config.toml
num_hidden_layers = 13
hidden_size = 448
num_attention_heads = 7
num_key_value_heads = 1
head_dim = 64
intermediate_size = 1344
vocab_size = 8468
hidden_act = "swiglu"
norm = "rmsnorm"
norm_place = "pre"
norm_eps = 1e-06
positions = "rope"
rope_theta = 10000.0
rope_fraction = 1.0
qk_norm = true
attn_scale = 0.125
bias = "none"
tie_word_embeddings = false
parallel_block = false
init = "orth"
init_std_qkv = 0.0214
init_std_o = 0.00419
init_std_up = 0.0214
init_std_down = 0.00419
optimizer = "adam_variant"
learning_rate = 0.00117
lr_mult_up = 0.888
beta1 = 0.95
beta2 = 0.95
lr_head = 0.00689
max_grad_norm = 0.5
warmup_steps = 276
schedule = "wsd"
decay_fraction = 1.0
decay_shape = "linear"
final_lr_fraction = 0.02
batch_tokens = 131072
max_seq_len = 2048
doc_mask = true
train_tokens = 443600000
max_steps = 3385
dataset = "wikipedia_en"
MLP neurons of a small language model. Each row is named by its layer, matrix (gate and up: input weights) and neuron, and shows model dimensions 149-276. Each number is 500 + 50 x the weight over its row's rms, rounded and kept within 0 to 999. Numbers have three digits each. A neuron's up and down rows have the sign that makes its largest values positive.
A block is one neuron, or neurons of one layer that tend to fire together. After each block is what it responds to, as a language model described it from the Wikipedia text at the highest values.

L4.gate210:590489532461426436497450536517577433559570495518482456429559496535526451441530501458514556563411587529535498524463536481461461495550522474457557440529542448507528500538517504521483388450549424560494494423470546467437434434519511503455608541454410450455438539425506493533526460492467424581499482530501583517444503494554538497468487458480478554468565536582497463555546477468520420506574
L4.up210:583558528477358542383525602532484553597517405543539447458516558507509534530480470571368438542441547547521516478523506503457510540542499489550485438471536528447510466537515504500467568446447483543480488450503436508563521469471450508520460473539479473439467573491520552554458460490451434420560515574532631480544464582619511552438600513461471517577415513520412619476474532549513501489525
L4.gate345:530483447548436381489431354421469462539411488521555480585492475475619412536490513458609490530540454555482579491478440450543535455596501516510531491506574446492479462452573428414463550377514541400574531432515477425525440519469592509429548501604478489508548505577506465445529609397489470553452473483506460464431503521445562473522565465499481489504520541493455490524544571516472519508489
L4.up345:512485540491458552532645495535482501454507458527517485501447553524515504546446414509493525400489499444457522465430483477464528491536495443482455451530503491529481468536515546487436491511505443614558455416526499394514510455579518491406480444573466557534518444459499465541479605562627530435492566582456514409456467574556511583322566542520460467527507464446430504528414497490519504618494
L4.gate686:437459554448469642417390492560541549529444459487544522572483504505457518553492540512411474477470483445507434427545549476489581442488608429486408597493446536450467443498478428496431420442474496530446469420508532524527526361415427536544537549488515510574553546482478608571541378455477525373574505523568479523490598496538447479492501447500500505556446514516463541475564422497607505532489
L4.up686:570554582489550560465454455573441567554437502499485622450504553494451433511398504608456615499442575513513500505505499444483471436521589487459474495495488429458508519439421406588492421456483522512508383454433436439520515439415541540530472484483599457516510503473566572493515432562435545547439474508455442463499504563498578519501488445464434349527495489476537534468432534537463475550535
L4.gate890:522491541481545617474527438498520503453487554469563534479486446525505519621504476484455599465453535460540497467537578513475516537508540541532534524480489506522497460533494487411469473495561558448417516456518517564558381512530449547468615427515443465538497527578591520496546571533434511440498450551501520532448517499535493545470478528511458549481493567551461541433423459441472532422590
L4.up890:491475545422559475490480521425421445499427463544510563594558522459490450511622482419477491406478506583498478531488446476435470509403498404502483478579478543524483526508531451375545433451575480472512494427568444529565494563552531513491619410486518575483444517438455502513586562470504447531558391517408473486447482532548517487461530449512487625543588442530460576451483498554446443485444
Word-initial fragment tokens. First subword piece of a word split into several tokens, often at the start of list items or after line breaks, such as Comp(leted), comp(onent), Maur(ice), s(ans).

L4.gate129:571574486511476511489468545496429449512494475533472507459458460504530452607496437449475390558434450464439636386458546456430533533469532456530558475509453515502506466493383442512503511551400561525510453428535508520533488471482482528508603506426504499440510481447492532479447462492472540562499481526464559426499505531501501516484572500518507500491436486558506473372488542565486509450448
L4.up129:578526426588527491475577511518513538492509444509532534434502547580510530548456474434459496490447494441469632459472489433531430568496545492511511556553521491404367518435460429547505437451469493457525448465536476560500504512546425472546573527401506491537407381443513474475465509507456562575467417479397529475539498549565492486505477518436526453524605428520442503469486464485372548474499
L4.gate668:501477440465483531437583496600524505466488488503584499503500512525523489561457559513586507511456553524461528438533515471408478547464481496493587555501494584512461443598419487554518462532482614400442476476530538509388487573513423514511355553447540547418489550561496542445442503521499508622427517499514511505535478452495529544498484477569397466569509504531405483474486540505414641537498
L4.up668:495546504415489523514513531501409471552582464555487536500491544454471488456540535488568463518447489522503502474565452488486429555541568538465548466379379498509548435436528477500506584460490396535440445456549519463533545611559543524575580467511513440533511446516383525411349492450450548547482493464471541629526507471432491514530439569518456446511436449501420475465501453480506510526501
L4.gate991:435551468417455441558522568516489579508605435603437509509435482544470431587513445516532519527586540465447569507469515431509550454535473505514508460488413472464489406559536502488579465491520568569523453526566499550562566468489487440429538459542468513478572402396524577478542540446550486487566394527478540425538546549639473485456475486483539550505433537522623501485537473494434476406565
L4.up991:394524423526554507494470414452471582505521490568505476548536426594421467567524529520523440589553519517423518489517531481503516501456524483480534545513429484507515450484482521442526448507565545618542408449526508460589525504478504426473538467513560511554498440484549456539452529513427524466457433476490609443461503546619495420513444535556505497583486497472498553492528467477484459541522
L4.gate1223:462519356437440517491542517514433489562518463503454514463395441584550585509483468455549446515520446478502485506518501505586488447434551426609500523480411544542444481524497481485544498550438436464550458468515553475459476438529497534403523469507474540489500484467507539543511542482459484458566397411497517504448444519475460436416534588446466445446482510580474540470492536516493436501495
L4.up1223:467509466490405547511461371574505519553469459460472506474554421477462471463462484536546515473446448594461470491523538437488402494563567467508628491492449523527467473480508457517513499412509499538538497541548618404488581559580493463497478527573439408519433445458453512518488606438458438441500473466492561533485479513554459435439476463538534537544550408416518469528477514555533515442444
Final syllable in foreign names. Word-final suffix pieces completing multi-token names, mostly Japanese (Suz-uki, Hiroy-uki, Tak-umi), also Italian and other foreign names (Mil-ani, Mel-oni).

L2.gate214:429547459553482535467448529382541477558445438562500535482465536514591512604635515443492448489505443517511568528515431487524438471502575511467634412503492481581470505390493498543492488552492442445505566503472517423454539506551535542595541468539460622523492445533535558454466438494515390551412529608540482549532512492593519455459583492493512576486554432462501567480447468502541511445525
L2.up214:511505513516499476459469549492449614500536483473458521501501473487533477543494420439450481500548477434513405504472571555475502428460515583483536523517490480549522510510607499590548517416491432535502495480574588560538518550426426542535424486575520515587536469400488457525510485574422424401579537507535425499531508490426515490518415434554499472444477441471450461499539468545522599501505
L2.gate217:435573441505513474507546493486484424519523440508537522508473445424425550409576514471512572578494468539420543481563579489518539476430536500529522399483522462483530518439520462430516456554445523564589502454465438550451547447504472410556545474481528507523483420525529540434567486474509539590521612541448445416567570483553480495402496415486540513466441476516465514470400503535474455533541
L2.up217:487465449507495464553548438474507434442551455513578542500525480417481517502511552577452504586437514647382412422533499551445520516418447508570477525493522453461421564484451507476497489458574521444475437448509487479437570508534518482423478504423496528515475499573474470565537463494505501502481515458486457512405496442556542482549475420416560537458522460485410488367510510516469513466546
L2.gate293:449480585547430458493572434517553529454493437502525538609426553481577511465584516392472519454497458525497558460476515388457428462405464396544614529506604481367593561478552517520573418555539535512449615398495428492536452403505530506506501513508437480559507504483535568485502497525523421546494473566541526533522518480534591505430454467549509420582547435432418430620547447565503529464561
L2.up293:535477471500535415588559550435409457522511457452482510457466545447435470479475527502377508452523563400452589508501535456490513451426640525533563543420497467501494467507562455464589535515490490460596515502493453506445462502569520469558463490516529459461436519456594447472461529453534594531499516463526463561584525382573554450524554439383527478470500412539542540501467545449495510424508
L2.gate442:525627447535472510573452474457519517552459545447457517653477615402474538413432467490469646521551458495497537487541483482588523478487560460525448470473494534484523521498466415550509351520513492447531487482403482587529453515421552540492508520446550425455482567482596509459546473447564516540456462521544477522526518544513599544493560572545488507454536608485512482429499401525452453481504
L2.up442:553554453470561470443520494536476553550548485504584507492524426443449441557518447510555506549521472536500492509588469513515479448443527573505530508462490535461423562470510543476522491411451580385531538494466563502487538581548454521533446467472497513344539484386453446544503502582500490563520495541541392464526494410503477492518510536466575465513628545519468443537466565409540610516542
L2.gate470:613551456481399537539523447472496473513549480495600543527471426489454571474425412498500475483481530426494511422532501480477556468564523579533596463530478450522537456511458492415526466458545517567502442420543468525529521460460531461541546462549548541477513435511547494508560569508529533548477503496497506477515365538599554470550541477405439487560472539567405469399474474609521505515408
L2.up470:535507572427476552454452550466492456421567402454543518561472498523451454501462504466484512550577557499417494405569451559503485579485515543503575543463395527510590513442534498484630484429607431489464476497491497467452531499530470488509521429499540456578535529448539450473528523418537541424443513519499524497505518468558490428558382526521456531541429479527405479487488524585497501478500
L2.gate506:506476449444420565482393566500533531508533451487532545508529377463500607518536455473457523486507472479489477427430455380475480459427579536543609436606436533466461498443550480473575493563457513493449404539444556463415507535539515532610518551447465571468490397450527591591556513552459453493543430462480467489441489445571454497505503445557454494488531613409473495509409556505519499534451
L2.up506:526494557466492441581529500576523506492525504555417549564518469469468565488568445508462501577467582444541476541456497588497478490528503566469570422442462522564511503411411473528548546463546487591429546510392495557585528545573477441493611561486528451465480486549495465576512532422489529480453499511506537495528523451483450511488430524518541409564435553485547543520545571530510592475526
L2.gate574:580500562548591474486521527433505529518562498461571528483466426562502570503432408514569549519463495546457520499539466382506469432516565644505616537490455579474527502531454611468587480458547628499486503528519534556446530431512568457480458568448474528485487534437552599500441502547572461574503482466404521426541494479445439546498432456535435425618464467513474581525434528493540418456489
L2.up574:449523613564440494514463565523464543543507542417538540510466502583590441582486497466549558513483546496413470548557469427403498512537481563458515536522503469464494517508442535472468491462512593530614594549569555488469469424517506452428597502560448518492490509525587516536523530515517575548464491489462440473473618493445486498533436456538488440559560443564508502527558497501566506511500
L2.gate614:529451459486568565539464493482405535530432462439569508479466514561504599529481427540465492574532444621562494498493461478499463502480495497524523512411457435447485457464534506543546520479497490538493444506499496495489446538430493541504574513529480506400521467454580522466501526489559591503481509433545471484492630477598485501528500541427505490460410517434560439394436502656507497561588
L2.up614:490488509576558485565593571462418489536440497537581461502372490519544476515534510606383470577398604543475454561527484416476429660513602439486524509376375512471465501460499444524526549428564410603497435572453441431527470604551480550548467535485525511392397468418571428500507448496531497435472547610482481469487551467590541519552502520461475541508501429450553496467590504502502428503528
L2.gate742:487536502564458534619506491528482416524476467518521573580470451483559558424416478405368474520500454531446510572561502347466513530484573579451533446502542475454503562471466554561540454420453543452525455427485486499534542480503542410456556562529510470585502516491595520499440584459561504479499570520468591439498494470562541549408442371528481522559489521477499525501502535528523592439502
L2.up742:471567495512537524556522485509483533505576553512462530604479476430511525481479390435598574494463465552500535496559491431485561478469472594423487455477611481382504490515496552522549438448468551487550476449447649417493589531476496439417581578478603477596433485515457595526489511468625510451503491506535539446567547500531531554469527389484466512433491537661488465485575482499491577498539
L2.gate786:522450440514475513464503478560442586515435383497445482480473499465442456542498474478494400554475486514513487480448572517468553623553575506532519482483486502425476454490429585557517509505566492524498470453525535560533533516514537532515492497504499572484478479474497519566546529515495514483543505606560408534479434438571475524453451518578513531551497593501462473583463475524512511465472
L2.up786:505507456534467474621565478561411508551576501627556508471427532512500487541471518517396522582527444449431497367507568540510532485449547450502509527524421477517487562486456521541523470465457553580552515554629522527471580514554515547578489525499490553386528575505591524474541471529528488465470614519505392506532459536490547480499518411523545500467525506497469545443531533573485461459540
L2.gate884:531487496564592580532588455547446562481527480497495488476565580508511577511528532469497428598493484465449516499463524456489471548537481532438602513498558494422485496502452449472467523509429538478477411488482552513459502569412538459528502462451560528581447469450526524474540452443642536453516501527445403487574518410450439480499494536510540467602434476526417513455528424452569540578516
L2.up884:517616574552440533492542463393510561509447379550464437541505501490520590473501440449522531482421561473518616479548515433471487503397614517554486545576467537493500491491536519432532395443533431470553526391427549455423604506483515455526595558537561470516457572561482497495442536480522461412558511550471596572461473571480579492422485513482555571546557496489451519457419502588520516473481
L2.gate920:454450568536523548516590461549473530511521362390550578540579617442531506506473400465522433487414499525603481498562412545496490487523514526438485504524521504527484467428526514528546479451553449588429563533445420507414489493518460469530565467509494522573545449462548527471589457464444537513529453482430598598633429552430495530477451516571592542540405507422460457436454543436542472465500
L2.up920:501462461396558525424555634561505546462465530456463549515490481453536540524550520474455484550381519467480564569454499488502442558533548469510461429420521392475491417526490393460481514469503374485483548596512477592564522566501537563435553556557443530575491492528549470510486508526537537528506511534425598495442452443514534485510582587522511515528463478505488613507523489499513540543492
L2.gate974:502478565561481535471460494533541483532517552499529483464550452408496542556443530492570492507400493465585513458506476456410537479571436560503522455503488548350579422426507503439475521597462542571423553536568542392492619598514521445528425489566529560498602435518580531466540502480434420520548471481531453487494511422473445553515490508566561498547595568437493586492601503534483502486474
L2.up974:499390445521502443402485501480574494462468500495494481503424449455538527527457483455518546516523470425524433506572534477509403475522378625547512489555536551488483433517493553484499591418474539542499525418558483472465593495557500381548508410541562488462504479520500536480488486466465475579458449564592485458460488454449479532557495516524462518475483572476560481620394500473537551451532
L2.gate1061:487602445524591590452476476532481533481385439503486548434483557501502425383587419510521592492452537441511524436524458491445580650512470492507517447462469505516493490484457493556492444512475501450506491486516489592496480519531468503534595507513426492406569443556507611539433556508525472488461512535502398477501473508504484520490583542523573500495463524526530453530405464498550447394405
L2.up1061:371494421539458533572523506438484561547466481489505550433543589558459509542520540587417491511448490482432498464462500486456570534484474538527571502473497496511404482482546460536439538524454434450526489508519512592449638450552480444510433463527562515501565491510557529517518419515436518488527566494544528439472492404505549417466622438436619524405415550482451622516544551447550538425438
L2.gate1216:524576531549514478494567501485533470452510467511515515513489548484438480539437472516534538479508487546533545473510541428539523536482507476463537595548517453450537462538509483507467478427560536576542493461440515505395477437482415453444527522577478544477439445415455542535502612567512579516477536493466552528535383637576506463467520518532451501529518573349422392478477544535463481399497
L2.up1216:415474466452513483533520492541468526469614468515502541487447411562514536535490489518507544528520539481479627510457523390512492468496508486495488560463429367541472447511482454548548437524508463500467531609481470563510552490466448498416467483558554535413450465494446523463474602448493539493445502517413558475463461455513578535510516535472374576493463505411458435541448462538473436467460
L2.gate1333:486518493487538486564504467583557593379535531472472570477554458510470586389548519559528458429501453479524536490575443498441516524521481592530527445494428526424445500570495507486491540468512507442492470348471466601513599578463490545421503488436503509516539467522618509530490575536555469554505575595500469538483496415495489522547467446532491498581501484459391532456575588629466479631493
L2.up1333:425434458589564498454498596493469537514405548454476521473461424564387567473563465467492459535516455610487494644427520496391543585579533510492567373481449460480441488514521461562486474489532456502419466474513509451522466523459486465436582502485468476554500516517524514476440550492557493416432546518500458460355524534449481480423558494442500411561454481500502517537491487507662467468510
Name syllables and has. Mostly vowel-ending word pieces inside foreign names, like ai in Azerbaijani, ni in Carniola, li in Atli; also auxiliary has/have after a subject.

L3.gate581:564558476503503488547493494487480541511500507483399491455491556503462606462406405505558620464445441487621531558515432516576612490487550439533460582472464548530591546476536487431424525519489525501459525548526578524565460561414529521423483425476447457473562419528534523469492560475409539576483467556507431480491589531426494474496413468554498503478374473437414503482507556604529410436502
L3.up581:469589477520582475500494468531569526508510529534441568492528474423486487513556457456552497499518436489572486470478485494512459525531503551569417554518487561403496502529554498458447567582543408476545523476502578479488526637503567547492466377490479416464412499432527593515509553508520564574566479485483517577552498470407571463468503463508510556494453463542461436415493473594467533472433
Subject pronouns in biographies. Subject pronouns opening a new sentence or clause (He, she, they), often in biographies after a period, plus he/she pieces inside words (Shevtsov, prophets).